python train.py --n_layer=13 --d_model=320 --n_head=5 --n_kv_head=5 --head_dim=64 --d_mlp=832 --vocab_size=32768 --activation="swiglu" --norm="rmsnorm" --norm_place="pre" --norm_eps=1e-05 --positions="rope" --rope_base=10000.0 --rope_fraction=1.0 --qk_norm=true --attn_scale=0.154 --bias="none" --tie_embeddings=true --parallel_block=false --init="uniform" --init_std_qkv=0.0348 --init_std_o=0.00683 --init_std_up=0.0348 --init_std_down=0.00423 --optimizer="muon" --lr=0.00194 --beta1=0.9 --weight_decay=0.055 --lr_head=0.00517 --warmup_steps=0 --schedule="wsd" --decay_fraction=0.78 --decay_shape="linear" --final_lr_fraction=0.0 --batch_tokens=[65536, 131072] --seq_len=768 --doc_mask=true --train_tokens=1361000000 --steps=14476 --dataset="wikipedia_en"
MLP neurons of a small language model. Each row is named by its layer, matrix (down: output weights) and neuron, and shows model dimensions 0-159. Each number is 128 + 24 x the weight over its row's rms, rounded and kept within 0 to 255. Numbers have three digits each. A neuron's up and down rows have the sign that makes its largest values positive.
A block is one neuron, or neurons of one layer that tend to fire together. After each block is what it responds to, as a language model described it from the Wikipedia text at the highest values.

L7.down193:121096130122120127115148111110138153132161104109143102145112128094175135132146131135165112144103139186122149146113110155145096137122113113086111097147109128137109165115096117135109132076159131130146099140132134111093109142119099111170148148188100119140139126156148085103165109134130136137182125157095111124130156116162132141155137123139147120096109159168143152134088119127102137141128187114092124118105156137146160180086139143139125169207117157147145155144120104127148113128130076
L7.down747:151153157137130105135101087125165134136158130139135153134114091095163099116159163153133121097141116162109119133122099129096124151125162131156095141114113102128104162163123153104128130154116147149102095136156090107120125136094112106125121150112098101085168107159134112088151161089121156147111110154122112130101119154149100129138108172130128113149123153094133148106116113131153153141169136133123133132126149127133100117147128094109099089137126178096126157122104166134146122110115142
Responds to: Table cell separators

L5.down30:145162097134131080138116162103142114126113117154080110132086121129144118134166131104118137138131147153122110122145149134133139093136158149108106115160117109145132161160071122091160081184159132113136127127102108145086163132104107135142107089148123126192172122158162107082136120151107156155113122120122092176137106127104123107115161113095118135135116146083103147094148105139125142114153117104132129071154151126167095110125093134138149121140181171098104131141130115133123149159121139
L5.down105:139153137134168104117140112159147094103108160102138128181169138134157145107094121102117159111145102114103124130146137107123092111116129134121134142146152135152138127119120125114143123149144137162153134135136125114118131097105138157163097115121127099101189106109093129135150104088090119117120175137118161107134142108075158124144155136157141115114092119123134067154122096142110116134107132157115136100165110177184093103157126127146140151100174173125142144147113135123151099119161122
L5.down106:155166106125130106179137094118184104068135091110126128108103174121123114119145137130099130163153118130104106128120090136126109112129128121073096163182158122103153127109095108106134117132150136071091172125157101108158170139138140132136155154113117113104120136123137131170192116124117061119138115154140109106083102119113147125127114136155130173132079094169139143111115116147136109115100104137127160137137127123153142160129119113121134158101136100153089136165192136117136143135121144
L5.down122:128109116114137149088108139142099159139149132114136139112149158130109165149133130116118140123106133143126156138101110141114099126154151121105141141121119099082109139138115128150136115139105075156141087125097146123128160137128143144158088163102160111119127112141098093142126099107117127165188107120090122146137104132131149103150094135183106120144099095134141132095099157122092099107112132134140151141096148135126131170147048135124124161160130125126147136155132166105150144102108120
L5.down143:115178137155112114172103117123128169182122112126125153129171143143116142124074129138095109154131112137163131168188119136115133123118051119086112106127117095149117071125169149158123102136124103134114161124114084127128098164167115135141057142135149154115082137110112153120121143117130123155141143111102112138105150207172140099152143128100099143105110137154121197140133121148087148153130137118142166129171134138168099127130142126143136139125127137115152101160116158108157161104137123
L5.down282:157139125147128127098121149148163165140086134126129130143142174147123152114121101110134133114113143125178110084125114126133113101128144123109122143137122108120181107115093111165125178113127133146165149186101138128142120146146137171141158141145184146110121138130137116141145110108111132153141135200149153144135158101158128145094168113152132138151064106125073113114119084120158119079137154145166123144105154094108127129127122136176132145093143117168166108119118124112117115111141129
L5.down790:151151127131169110087129108110159138107103145109143086147157154109132141117161110150113126153128117090109083151140103147142119154147108134118143117136166149155124116094119128090128130109150148128134119142118084123162135106136165122134077117119187124150121138093162123137123128078139079147078149090170122125135117122154112164120148130152153122122111140079126137158145137153149165109161126170165134085083153123100108067092151122115121107172158109171152128102145157138144082107125115
L5.down822:115140107130116136121134085116105119121086135142149138117128109048108138130180134101110138087114159128102105138125111148149116071107157119132139119144119132147161136149057133106144128137112140065116097170129149136117140125140112115149082104128137136156129104107153116102137094147145151135125142128165146124128107147106171116099159173086135123140117128093160113175128110169156101108098171134128144160121092140143162083109090125119137119132150113114141139120119120157140144123168140
Responds to: Predictable phrase completions

L5.down194:171142126126175172098155115097132151113147172120129105108111131129154153129110096123130123118171120131138147166110131128144163082161151147134126166107139145147153087117124133116129087156130116124134119129109114108120117113143133133087123106108125088117136148159129077147134137121160178107113136080142155162155127148105116132139066105117136145135136139112115108128111107122142111111081145126114066108110163163098149145178106143165143117113152151134100128132170108103115133159101142
L5.down203:136116152156108144117131105122145118167147118090144143086143119141131106123099143115147115125129130168121123091135134102167091157125146113086139187165157153139157106092097103151114147193159132113132104121121146144153090180133132101121136104139140122124146124143162120138142106157153135114136117128111082139141100182124151134127106148163176121107131104144168131116133106103094120110128095112141089134126141111104131140116120172113109118111112178113125131116151130140144124150119102
L5.down211:128171110124133162117079121106107152147127175108120133120132127133119082137120145129129165091135110135099133124112129109163087114128137174116096135123129162133133118107119132113091142126135142128165122122160149091122171093095128101127103078114090116152085141100134122151141119147130113128169110129123089102151149136181106165099124162131184117140128117144027152161137138123127138117131137154109148160120164113080070106106113107150092126106112117088163153118153117115127092115159133
L5.down214:082164134104154117145142103107161168134142116139129148146105135151185081145140083140136112136148132124121092132151163094104122162154110143150115111143130100119108143093166135126143118144165114108119137119138163121142140151131134108129119088096116116175097142118130156178096163177098105095100101157137095106160115145165111131132138155140106166154108142166145182119138144140120142116113088117135112140118168120119119106123147104116127086136124100131122111047134148175117107134139166
L5.down226:143101156110113134099126132143137154137141150138141108109070134111071122134136180169151142134142134124119094130068175085200121116128094137118140107130146143151155135121141093165116121134108132091123110154136147142157139121139125135153118124157119115152116141143141144155136087176099115158123116129087154120107106104134183133119134143089117132145094142131140139135152114096135122183153149142135149133132139140133185145128139134095147137150077134093139144122123172133152126159102104
L5.down523:124152143114118136124174177110126147120092108106103093132095159123134159134131161151102108115140131131097130107145124135153110148137156058155124147120120114123142115139115150159142145147119112113150148108132135118098096122159114132116114163110116083123107138134126160135201107135094107085142083130141108139111119150085129170105145150128115166099119135085100118129117119107137132148165124111111091133120107084156102119130091091148141144131151094168119126100125111124144127148084194
L5.down609:102158144118129183212138146136170156142161161105131144109122127094123098134110125162154133118130131158084133138148175103137156156123106094121142143109134108112150136175121094137128142133104134144117109147144103122141138152101135134104129156102130144088112129161130126146127123145157176135112117145148123095126159070108082163124129116130155126111134130147141113119105149148148147135131111145126193074125127109110124125105145097105105132113143140153151112135132117101112164128065138
L5.down770:101137147124110154129119141107123115104160116061095140132100096111139140143127142110184110118142151126138116181145141118143139122104137129136105118119174079165102074146160120116123113132136138132116173120105123128145084097077099145093132118090117142106089118128105097097150138149123115139117106116158070122172134132141144115123123116151117146136123092127159132149135133165114129138100130128074168112089123152142092159140099130120166126146109077108143121162073089140122138138140107
Responds to: Late table column separators

L9.down50:141104109110099090128138149124112136127121176109189101089118121123153107079150123150141086129098116124133115095110126142161169122138100142142143108149157143138149129113133126139077142135124183131165105163122128124094132131152137129107161116141109150130105173091120161131120132112146119147146110087079116110145100104115135119136117106130136143130101155140145122100140116132100156173143106102094134117120140139151162108109144132135142123202166156165121106088145141111132122137104128
L9.down505:092143086136184108100178093128124148066151161156128126122143138137142140132181134158145141105132142162134145147097116172117105109110124111118141165098106119162099110141120117126134116096128125152131118125123109173102076112122141121124131110159140114125160123109099122184125155130168146132113129103165170138127094115162118158144164109110167126171121118143157129176155114114155114137124129079101141097119099134135150129119110120137154147143143105172128103150148140142164104112077140
L9.down534:095131122111122145147126156122112211068162116169149113130117164170138124127119138126117122117157116146110119120136131110137113093164116144106119148120107165112163136160116124124107121118123119133115143104116146127117109136132163081082149114152117129140161107127152140112106155139144111136144135119136162175128091088133162120134139116127149158146094088167144100098115074190155128151094112110124147119153147154063128174144122173134122112089162113113145154127125118116123113148119162
L9.down825:101158110140138144173106108142123107103145125095135119095136116086067116136120154130093149124144153091136110103076114147100129158146121144100137107122148132101062193159104121115149138096125134108148132137159187139118136093111143093108154122125109121137147104127116141138160113086116136163133145119154145134123097135145089122169131113096126139127148135131119200152114128132137135123115113156126130130121176138160113139068167128151143116158143136144135121151127128126137137148099139
Responds to: Phrase-closing head nouns